config = dict(
    tie_word_embeddings=False,
    beta1=0.95,
    schedule='wsd',
)
MLP neurons of a small language model. Each row is named by its layer, matrix (gate and up: input weights) and neuron, and shows model dimensions 80-175. Each number is 128 + 24 x the weight over its row's rms, rounded and kept within 0 to 255. Numbers have three digits each. A neuron's up and down rows have the sign that makes its largest values positive.
Before each neuron's rows, "fires after" lists the tokens most often just before its 100 highest values on Wikipedia text that the model never trained on. A number after a token or word is its count.

fires after: "-" 31, " (" 21, " \"" 8, " of" 5
L5.gate1105:120150143067114106130096129106081180108118135144102157173145173167113131130113109144168136136129141147142152130161146149152106143130130130153147153145152104123128137091121130118139149161149126101122118128159143115150124125164164094143094153115124141159140127147093130084109110125147131120
L5.up1105:071153108185142173132167124128140154120141127163128107112150161126149108148111119122127135088130129137110102153112097149097112146108112119101110167118153112154169103120122165115142113119145152120091142132119104146115144173096171119087128108102141133152120162124111126159147120135122133111

fires after: " August" 12, " April" 12, " May" 10, " October" 10, " November" 10, " June" 9
L5.gate740:131166127112087159142133131115151129096115130143128132161115119134144145110078123095105109156124121109124101132124148137098120134130164114132153116171116140120107125111130168129118154101126184132152121112163123121091112121078114099165119072147150122121099125132117110121113118152124111164
L5.up740:128134131131162115069101103160131115116125162128147099089142150098145145100135123119136126127135117153109101096141114114141131143073166106141161134151113100105067123114132109144102114155121116146081129161107144164103155114079125069149122100153161049176116139132145138130096132128167139127

fires after: "," 40, " and" 12, " but" 4
L5.gate1087:088091142103121149135188149110160098177141136136146150148166167159129087145119116095183121125174071128105103110174106096132143132156087106111144145124116166122130150117137086107156160167099081140123143123088111192137098102177140118082131150122129131108135110103113177114085115107140119082
L5.up1087:112133131169112159121132106081145129133136128139097138117154151116134119100157142173169138111107106114170166149076083117121114085104101134103119100122126081129158125141128105099107147176135176097128114109165110137102162124123131127138124096146140128114077138137118121159154095131141131141

fires after: "-" 35, " (" 11, " /" 8
L5.gate317:159128128155164071133094143172166109151121115104160119137118156147182114126149155107186142169144148132103120172115091142168121130169110167108112135120104098111143151136106099126160146109105151133172199139129106124121134156121118135138158136128119141167166117104126153125137100114109156090
L5.up317:118139158116122146158132143132142135110115149102194144152129107125183134136119134117100093077111128078131152089077124145106119094130104138124112135160155076144128131115173122147140130135112148113117148098099107159147168126116133138149159126120141070145109078160081119146146150175099145098

fires after: " In" 22, "," 19, "In" 12
L5.gate188:149104116145136139100116128114121131134143154143105108128160126168175144163170134123139126122127139113132126122125158125084119100097141105158128180127129145094122171159144128091155175108107103106159136113071142167153113146106115115137146129117153152142099095086101118132135089109160079185
L5.up188:165133135156144106117069121114106130145097078142138115097109168113130122103110165143143117107104126121165148126122128151123129111140153147158152127070151132109057097123107101079157153164109120142147170150120103126156140119137126122123135168128170133166132126143120181137106042108110129126

fires after: " (" 42, " the" 8, "," 5, " is" 4, " a" 4, " as" 4
L5.gate807:108146101143143127096157099128136123107141165104148176112140144096159126149158108103184100100114131175121151136153102150123131130104128134173129135105139116127113119146116159131154144114106122139130136147143159142141166143137116120106123147129083078108088171098152097138106161127106128090
L5.up807:133125132132142118166127105065116113117157155129156150097121143115152125131156108108114118149148120088131155088168143162131088135144118138156134124138120117146169131094119159104120148106141096094186139119123143120153119149127129144144097142109138114155144116079163140087143119131146189119

fires after: " |" 44, " (" 11, "-" 7, "3" 5
L5.gate568:089148060109146103097152160150139086185145112160125145119104128141137136109131102143091104107166148146106099144134146125106111121163103143136154156167173126166145118106129134146154110135146153120104142117163112125134148149141145152128153168139133127102148162130148138118147076122080125108
L5.up568:098142117099132121151140125133136117117127089119114116142124099177131132091111127165109178136137113086096158130139111122102123141116109135096121122153126104096159112165142155159121152158110119112153117132144126086130127129153142093145127131134118099150127124110140149109099079142073111163

fires after: " |" 34, "-" 18
L5.gate541:162109126103106104156139123182092088142147115124114113147117084111106146152123147128144131063150166135143159159108131116160108108136194161120118138121100133158165169144096137134075090087179159123121124135124107086157108137168148159138102104124131126172148136175141117105147105110120157136
L5.up541:126131105116091186119135151141144123144100133143129149196141147150098118145120157083148174132137145147090155105128170128127116115144135117101151104128113143161146135137171150141162152072099138134194153105148126136147073134137167115115167124154196084146141110071111141110156133145149161152

fires after: "\n" 36, "." 11, " \"" 9, "," 8, "Note" 5
L5.gate937:155089096129132094190149125146144120131117131137152118085114090160150098176111128148171135127141089124125128061106145149143166137112134134226091171113110126140094140146173150147118102121121103117131177095121157126107081149109149119134103124112174149095139072092169136175133116123176111150
L5.up937:140121142130138120136161121117129096109136138089116135122141132135144141140107139134138138104118118144153109118093107134121118159106184146142095153134164087148137072102128134143121076094130136173150145174127153109071163101124138139140152122120136185133159108160157175123133119142156094163

fires after: "." 23, "(" 19, "," 18, " (" 12
L5.gate820:143110165142105141103154120110134114130183106127171178061126135144156081143175096101168128148121168161126122137163139110124154169133112133108112128143097148114128129160107085129149092123090104119104119141138103132099086114091110124125115130099117121152133106118136137141140122100144121170
L5.up820:150172198104117093164135142140110139152115133130135112119142150131113134185132166115150123131122104144161162070098136135150095148095121118127144092150169125126133150104110147110117111078157168127103097098105164167078149110148155121110130086132161135144132140124117060103109170187149123111

fires after: " |" 51, " is" 23, "," 9, ")," 6
L5.gate537:139131126119136134129160145125141146089132144129128097120120178120131151110151128149112140095095103119109124142089121132078169129142095101086167120136125156088088148138086145124141145146149155087135128138134108132147135169099126119182131141126155116095089116090105132114131157112123169125
L5.up537:119192108151144154120154137158115144119126136118121138156111163112135104126139125085072121129111151130113112189137109104109106092110126100124140105117114137144140087138118093130153125128150121111144118123163167080149110137163134097182120171130128101100133196136140146145133137141125130095

fires after: " in" 23, " In" 16, "In" 13
L5.gate649:154112135114143136143149117147130158145117093132099157116138116122140123108099091108116119109107105107128149152107151083119125168086145156130141157121113129156094144126127095108128103140103155116159164110130103121107159133121121150138158124145114146124146103154147143107132136110135128131
L5.up649:161126122145130110188177110152122168116120168097164161109115159138136151128102189130114125112138135119153127158123132114134130114139094124135154133108146136164115137180140147111135113157135113095107107116128117126128098107100113099114122094107122167134110116126099088133129115140140088133

fires after: " |" 53, "," 5, "ou" 4
L5.gate1040:101128130113125135106164169117104110139133093141105100103120138102150087169177103125112155130133125073117124116183110167161128159135132140091124107152133094151156126125090161140132126102168106093110097126142173120094106099112119099157102128118174116148127110152135176142149117150148104104
L5.up1040:101144171164138166121120110117133076094163141077125113102110142153152111139139161130099115132092108121126129141157100117160093120117122102104177135162152152088125150129115131126113087104125117132147104142158165094088109133081111118138110119150138122121165086108108117145126131123120108100

fires after: " |" 36, "-" 17, "." 5
L5.gate226:120098153137159161183098131140153151158141171146130143125140120197140155167125114116145134123133168106148117060130134157138143160127122123124104170157153131149144126109118140117141119137121126125150099137136078152135091114150137093117121095134134181117124146105127121093133145170129096106
L5.up226:079132138142091122090081133142115087106143109129135121154164181085131110103127135083141122158124134098165131127108156127120131140112097132132105108113129135117104123160145092158140173106128163094146118108135150103151119143104115156074160118078130121127115131139162087109089170138115131130

fires after: "–" 50, " 2015" 4
L5.gate294:101146128138135138143141115150167154146104124113155116180136124113142136114103097108145143130120131137136156155096166148102155135133125127117109144118128140088172108155138146119128130085129144115144157123138140117145112154170173116138108125177154097124120126137123108107144169099136141111
L5.up294:147165159110089156115130167120165124111170130117148166144140137152160154120142084109118157112174137155101137123144169132101159139084096134090122108130119132136139103128157105143146164107117136109150092120115101099102113157139139082108092144112143081161146133149131073108122134136096130105

fires after: " |" 47, "+" 14, " 0" 10, "." 6
L5.gate940:115185106148123178120123110097150133106094126114135154135098121133149143167111133123126135101103141118129106121126130152111131141124156131113141168139139103111146079151156124148134196148137129165112090081132154175090116136133114123176142108121113116122144134138116103106149165148123142096
L5.up940:120127111129089104105146149106115114110123161127116112136133126120183145126082119129147133106143137147133160119151160114075111139124163133131129098145072094131113107100121184091082126155149108122151064126138140145118159127176106092132097127109150121167108177145099131117093132126131110128

fires after: "–" 33, "-" 12, " |" 8, " " 7, "." 4
L5.gate587:133136070152087137110106122107126081119145136108148149124173104134139135117094047113100151132135141125120125165132117130130128148134139146109087128115088099202109082102099124125137129125154101086137077116147122115172133158158136140133164125124114092156143117125165169121110167119126120144
L5.up587:118162111108120169122151099156130110139129143164119086134124167131142118126063116112057158129101140170134113121137151125083144161194162110084117167107135142135129102102144139132110160152144160114140108123125142119161139147144140120145130151146105110107100135072111162138101128130099152103

fires after: " April" 15, " July" 11, " January" 9, " November" 9, " September" 9, " May" 8
L5.gate731:109128161126144123098120169148140119097112118142155141131167117144132142087101120136114107116132100107101093152126124130142085090093151139114144124110166090138096196090148111108144147146106125128183128136155150157118162130117178107157098089105124074100129146142132125127140174199139110136
L5.up731:128127159112130122158153155159106137110103113102198111139137186095113159131172155108097134149087095119135122109113148135074093159105109107087106141155127132169146163131109110135120146146091119109115112094100123136161106121134164095143120118126158144142107119134154095085123176169121152141

fires after: "," 30, " of" 11, " in" 10, " at" 4
L5.gate215:182127098140126120160088155134111119150092126150121154113169113158137148120144106144160136115118115109119117160109136123148162120121109162155141142064150086138138119112143164102173117145159102107072146105106157153130059069126090132124150147122157146202116144128125137168119151139120110189
L5.up215:148117158109121136146090160099093173143136108142132131181127140105127147111082151115118112123112131091098178143125128117159080138136111116126140136120153101139117170176088139053159155107139138155120138117129155121151098120131151108155123135128153152107140154127132138136140127136073117168